Weights of a small transformer language model: biases.
MLP neurons of a small language model. Each row is named by its layer, matrix (up: input weights) and neuron, and shows model dimensions 32-127. Each number is 200 + 40 x the weight over its row's rms, rounded and kept within 0 to 999.
After each neuron's rows, "fires on" lists the tokens most often at its 100 highest values on Wikipedia text that the model never trained on.

L5.up1788,102,225,145,168,179,187,244,201,138,180,193,226,259,243,178,202,242,217,237,78,198,201,233,180,209,184,198,171,199,176,217,214,153,231,253,134,286,195,191,226,209,122,208,234,243,228,210,186,246,136,192,189,201,186,260,188,189,153,166,229,259,176,200,213,201,200,234,262,180,202,164,179,185,222,172,188,188,254,238,197,162,203,156,268,172,166,136,196,257,237,191,199,229,212,208,205
fires on: " |", " for", " of", ";", ":", " and"

L5.up1895,162,157,204,236,165,187,213,218,205,165,171,145,190,198,185,222,177,165,215,175,163,234,204,159,164,152,115,220,101,175,177,220,250,104,211,215,251,184,175,206,245,150,241,183,211,152,226,240,174,238,167,229,218,232,194,181,181,191,177,221,223,174,207,223,223,275,159,143,173,189,214,161,187,164,134,226,198,183,148,230,127,205,231,234,209,157,165,267,263,212,180,189,355,189,218,205
fires on: "1", ".", " St", "am", " M"

L5.up945,240,294,246,214,204,141,212,170,197,242,213,211,257,172,140,160,137,335,247,196,234,236,129,210,192,154,231,148,183,202,217,244,266,137,259,127,272,205,159,238,136,147,208,251,216,223,203,162,131,193,231,245,189,191,236,165,188,169,281,152,161,99,236,211,202,168,171,209,213,170,207,180,148,207,235,188,207,199,171,223,160,272,220,306,231,145,275,187,243,169,272,187,230,131,212,232
fires on: "-", " |\n", "6", " with", ","

L6.up1555,221,277,209,217,197,180,143,142,178,203,195,131,219,209,148,210,188,199,168,160,238,196,218,220,225,201,211,197,240,204,218,288,224,204,235,198,204,215,157,243,183,167,212,210,261,192,146,238,235,199,254,228,168,240,249,250,172,171,196,250,202,272,208,145,162,166,216,277,239,149,181,113,256,231,207,173,193,265,209,222,211,197,187,252,214,229,182,265,186,186,232,231,168,150,187,117
fires on: " on", " for", " at", " non", " all"

L5.up1489,208,187,208,213,225,229,169,213,167,270,198,194,297,181,189,172,193,238,213,229,302,209,128,167,162,180,230,221,147,214,182,230,202,200,221,163,153,251,125,178,240,152,222,131,192,199,149,171,200,242,184,166,205,246,180,156,227,222,178,243,248,176,230,237,218,244,216,201,144,236,164,143,243,251,175,219,166,217,264,262,228,207,250,246,259,140,214,210,156,187,144,215,179,185,115,154
fires on: ",", "\"", "),", " |", "9", ")"

L5.up1198,211,179,245,172,170,225,197,154,208,245,143,137,207,152,258,239,212,278,238,205,215,200,183,262,266,197,202,181,195,184,194,193,186,144,204,184,145,157,174,156,227,209,173,260,196,213,221,270,131,210,148,148,218,140,232,200,240,176,169,189,220,235,230,202,232,231,223,150,197,274,141,200,187,138,147,234,99,186,263,188,226,189,245,224,265,227,155,180,193,217,215,184,207,237,188,190
fires on: " the", " of", " for", " in", " and", "ing"

L5.up149,224,212,188,124,274,188,206,178,187,219,162,123,186,180,197,226,167,263,162,159,133,235,212,189,157,222,174,184,205,109,198,212,154,244,207,222,91,266,160,198,195,198,154,252,233,230,202,202,239,155,153,143,264,242,163,237,220,164,172,155,184,188,205,250,206,188,145,154,218,250,251,125,235,151,203,215,238,212,183,259,207,195,176,203,200,227,216,196,136,132,152,222,238,224,197,221
fires on: " T", " leading", " |", " of"

L6.up612,246,242,188,185,254,217,233,192,179,126,125,261,177,188,164,196,167,170,208,189,158,229,172,226,249,192,175,244,158,208,182,154,195,221,282,173,231,132,116,285,223,156,118,142,219,251,214,178,220,180,210,154,212,229,219,173,217,219,182,215,205,260,213,157,150,217,134,251,200,188,198,243,211,224,188,219,201,203,291,178,130,174,168,284,196,239,209,150,222,178,203,160,179,229,168,251
fires on: " in", " for", " among", " early", " on", "6"

L5.up2031,207,124,78,250,179,267,173,149,162,191,194,196,236,145,225,190,228,170,138,215,211,229,179,177,206,218,193,194,131,235,156,226,181,209,179,251,220,108,223,273,165,182,197,144,220,196,157,174,250,162,214,198,150,251,205,179,224,184,184,210,201,177,136,191,327,184,136,209,263,179,247,207,155,234,141,198,207,123,191,312,145,190,181,236,135,201,146,221,181,176,215,166,232,153,222,248
fires on: " s", "s", "-s", "l", "S", "os"

L5.up2293,147,121,185,154,242,216,213,136,174,194,186,230,211,286,229,210,200,225,193,204,209,285,184,129,186,218,209,161,141,199,127,189,205,186,99,167,222,215,168,217,150,258,277,113,198,226,100,181,208,221,208,193,194,243,204,233,230,238,142,209,217,207,198,216,251,235,167,248,170,225,192,173,208,162,181,190,235,159,242,181,144,212,203,255,180,199,188,236,216,200,214,155,235,225,224,248
fires on: "S", "-S", "-s", "s", "as"

L6.up2199,153,102,233,182,197,230,226,125,162,218,189,210,239,151,161,195,168,248,192,189,236,191,229,91,162,188,136,123,310,162,157,171,226,225,199,162,252,245,133,220,170,101,249,261,206,184,192,143,156,245,202,204,245,278,221,175,132,223,175,221,163,93,235,225,251,166,164,200,159,162,224,171,165,187,234,246,177,200,160,165,123,171,194,232,175,165,218,212,185,121,156,144,261,156,191,180
fires on: ",", " ", " and", " with", "–"

L6.up1626,242,212,212,229,204,231,185,169,178,193,228,211,155,251,194,179,116,171,195,191,195,209,189,138,118,207,169,166,159,226,218,207,230,184,193,211,236,158,266,184,234,200,226,132,229,211,165,209,189,229,229,210,209,199,146,159,226,232,162,178,189,250,234,232,156,139,158,213,185,223,160,172,238,220,186,257,207,226,167,176,158,238,194,284,184,142,162,226,248,225,221,270,292,116,260,170
fires on: " |", " the", " and", ",", " in", " to"

L5.up2106,196,221,204,158,135,306,199,234,176,146,182,276,173,200,183,234,255,117,155,179,147,200,222,243,187,220,165,252,309,208,223,197,173,216,262,152,221,265,161,224,216,198,206,199,189,198,180,206,223,229,258,229,167,211,229,212,175,154,161,280,126,162,225,167,201,180,161,208,255,250,175,159,223,246,210,208,153,250,224,194,156,198,211,231,177,222,169,157,259,151,221,154,201,172,208,196
fires on: " for", " on", " to", " of", " via"

L5.up677,204,166,251,173,251,181,227,290,233,156,178,182,210,196,257,244,233,223,103,110,176,285,232,252,212,214,167,220,177,240,211,189,95,164,229,199,222,256,180,199,142,217,246,196,182,204,242,210,224,231,246,194,216,137,212,266,131,198,118,173,176,182,243,139,243,234,166,276,106,236,171,194,223,191,213,213,170,209,228,142,141,224,229,191,177,116,122,159,139,173,241,168,171,147,287,238
fires on: " of", " in", " and", " a"

L5.up664,119,181,274,174,166,134,229,204,216,185,155,126,192,183,227,168,201,223,218,177,174,228,132,197,210,226,245,175,220,251,212,214,161,168,151,190,165,162,212,138,189,199,247,207,275,196,179,190,140,171,152,162,198,240,188,238,165,208,175,220,202,222,227,176,220,220,224,178,181,144,204,166,209,191,160,189,208,192,161,193,198,184,233,233,238,212,204,205,233,208,208,215,255,195,213,236
fires on: " St", ".", "-C", " Sc", "st", "St"

L5.up145,146,296,195,174,177,183,186,169,266,215,277,163,186,211,223,224,204,151,239,253,215,263,137,212,175,254,244,219,191,155,231,234,204,125,250,178,139,229,216,154,139,198,224,101,211,244,235,244,214,216,217,247,233,177,233,261,161,207,238,206,234,217,154,144,160,215,220,273,106,217,124,155,195,220,115,263,222,209,157,125,157,243,160,167,232,166,179,115,140,109,182,264,166,225,205,239
fires on: " of", " ", " to", " both", " and", " from"

L5.up1007,257,188,190,127,191,194,210,108,143,210,253,173,213,205,164,229,278,225,200,186,264,172,189,157,305,158,182,165,276,228,225,129,130,225,166,201,262,175,149,186,122,163,203,218,161,217,200,236,219,239,214,176,201,163,238,154,198,252,223,173,160,176,271,271,211,233,313,327,157,204,169,249,250,164,179,204,190,215,142,175,173,181,207,216,202,145,282,180,270,261,223,222,179,180,247,202
fires on: " ", ":", " (", " |", "==="

L5.up691,170,230,253,245,207,162,228,149,165,176,247,175,230,278,215,210,164,212,264,259,256,172,188,173,246,198,203,252,191,196,189,185,217,222,255,145,178,258,141,143,208,171,198,179,273,225,244,289,179,190,259,187,239,252,176,195,245,244,271,215,198,174,176,232,173,175,195,160,152,217,137,146,105,210,221,188,201,198,170,181,195,159,284,160,237,285,106,191,176,201,204,219,175,218,200,148
fires on: " of", "1", "3", "2", " in", " to"

L6.up1496,211,174,221,258,185,152,151,164,244,240,161,134,192,213,213,176,222,276,247,216,198,228,342,159,191,262,221,246,180,208,233,223,184,158,172,212,220,165,267,204,278,147,171,212,274,161,214,271,186,199,252,235,116,179,161,187,238,148,237,161,187,198,188,155,197,258,204,188,150,280,171,169,195,185,211,200,229,253,208,226,213,151,196,280,181,196,208,227,155,248,236,197,182,209,247,224
fires on: "1", "n", "The", " Don", " that"

L5.up2265,204,161,198,204,208,218,210,218,185,193,185,80,194,146,184,160,210,286,233,166,158,137,189,239,237,126,153,201,117,204,204,169,168,176,222,209,220,175,214,236,242,187,186,187,178,111,222,237,182,158,222,186,232,207,143,221,190,189,226,173,178,157,262,181,187,262,159,260,195,180,202,115,201,138,159,238,239,140,270,204,174,141,204,190,193,255,204,191,259,260,190,204,249,216,142,249
fires on: "==", ":", ".", "===", "-", " and"

L5.up716,212,154,285,195,246,227,200,172,238,202,213,156,161,181,199,216,175,194,219,165,228,192,231,189,159,242,222,222,198,163,272,212,197,192,204,182,247,287,254,171,242,161,203,167,214,229,159,218,136,282,199,214,166,163,173,182,238,229,172,258,165,161,302,202,265,242,192,195,195,170,220,203,184,202,265,217,178,261,199,143,284,229,195,260,233,152,212,222,246,254,163,320,244,168,208,227
fires on: ",", " and", "),"

L5.up443,225,91,223,305,135,230,146,159,143,187,202,136,292,215,192,204,174,245,162,224,248,240,252,176,276,262,193,188,180,129,154,264,224,185,220,202,128,173,265,208,209,223,220,250,184,207,184,175,214,170,126,243,229,203,215,158,196,194,276,237,232,158,279,174,260,253,180,216,190,223,235,159,214,143,163,229,232,157,176,165,127,112,200,223,210,214,179,162,195,123,192,187,206,225,220,193
fires on: " to", " and", ".", "–", "===", " g"

L5.up1156,278,130,192,187,158,222,259,222,236,196,184,208,236,182,177,136,142,172,228,144,222,148,150,194,214,174,121,160,169,172,297,166,134,245,186,266,213,199,298,207,223,217,181,223,197,190,177,186,180,182,188,223,229,238,213,183,187,241,207,163,224,238,226,229,207,220,294,254,217,172,274,133,245,183,151,193,183,176,181,197,181,190,215,228,224,200,240,196,187,168,227,132,249,275,193,214
fires on: " ", "-", "==", " \"", " out"

L5.up510,286,233,233,271,223,228,191,168,281,244,223,217,238,159,268,301,179,256,224,215,249,224,207,253,274,197,185,175,193,274,204,289,177,127,289,208,199,207,183,168,164,172,180,204,239,232,188,195,237,181,166,227,262,209,296,205,205,193,215,206,164,190,214,162,159,221,233,157,186,212,199,204,167,252,208,252,170,248,176,156,249,133,225,210,179,236,193,173,173,278,197,229,187,252,239,219
fires on: " and", ",", " the", " increased", " improve", " changed"

L5.up2130,178,209,160,146,247,184,211,149,276,218,210,237,173,148,178,210,154,181,193,203,119,206,200,185,121,237,100,230,137,238,170,177,206,218,206,193,156,138,211,149,196,189,206,241,236,223,206,286,187,164,198,242,209,267,198,169,289,133,191,151,192,154,199,250,234,236,212,201,211,148,274,199,208,252,199,218,231,254,215,241,293,145,174,227,98,232,208,239,207,172,241,216,302,156,257,148
fires on: " T", "2", " of", "1", " game", " number"

L6.up1854,195,204,199,169,166,185,201,198,196,192,232,233,148,211,284,193,244,160,275,183,196,158,197,182,167,200,240,111,157,141,77,167,170,245,156,187,179,290,244,260,158,213,196,149,187,171,278,190,163,229,279,274,261,247,141,186,188,240,171,213,245,232,214,216,184,166,192,113,205,191,242,172,210,226,144,213,220,161,143,245,217,245,176,159,271,134,237,209,239,142,159,223,334,144,257,192
fires on: " the", ",", "),", " as"

L6.up194,203,164,169,213,241,264,182,85,208,162,216,138,167,138,225,289,220,258,185,140,166,209,194,245,240,187,151,179,186,257,234,194,228,155,177,206,117,207,181,139,186,224,190,209,271,233,248,260,266,178,108,175,231,140,143,169,202,175,191,186,212,252,258,206,205,252,270,214,165,202,257,192,187,126,157,235,183,176,269,159,183,176,197,197,244,160,120,183,151,244,201,160,171,200,169,235
fires on: " a", " and", " of", " for", ","

L6.up1693,216,227,181,178,150,168,206,187,167,262,228,200,231,183,218,215,176,216,215,188,246,174,202,195,177,219,135,158,196,200,277,219,254,182,231,224,198,229,189,179,179,163,184,149,244,118,214,210,240,230,208,167,213,216,181,159,199,198,165,226,181,174,258,219,181,247,211,187,146,230,218,200,277,279,264,199,176,140,248,282,254,177,202,131,273,228,111,188,246,107,174,262,185,156,134,151
fires on: ",", "\"", ")", ".", " to"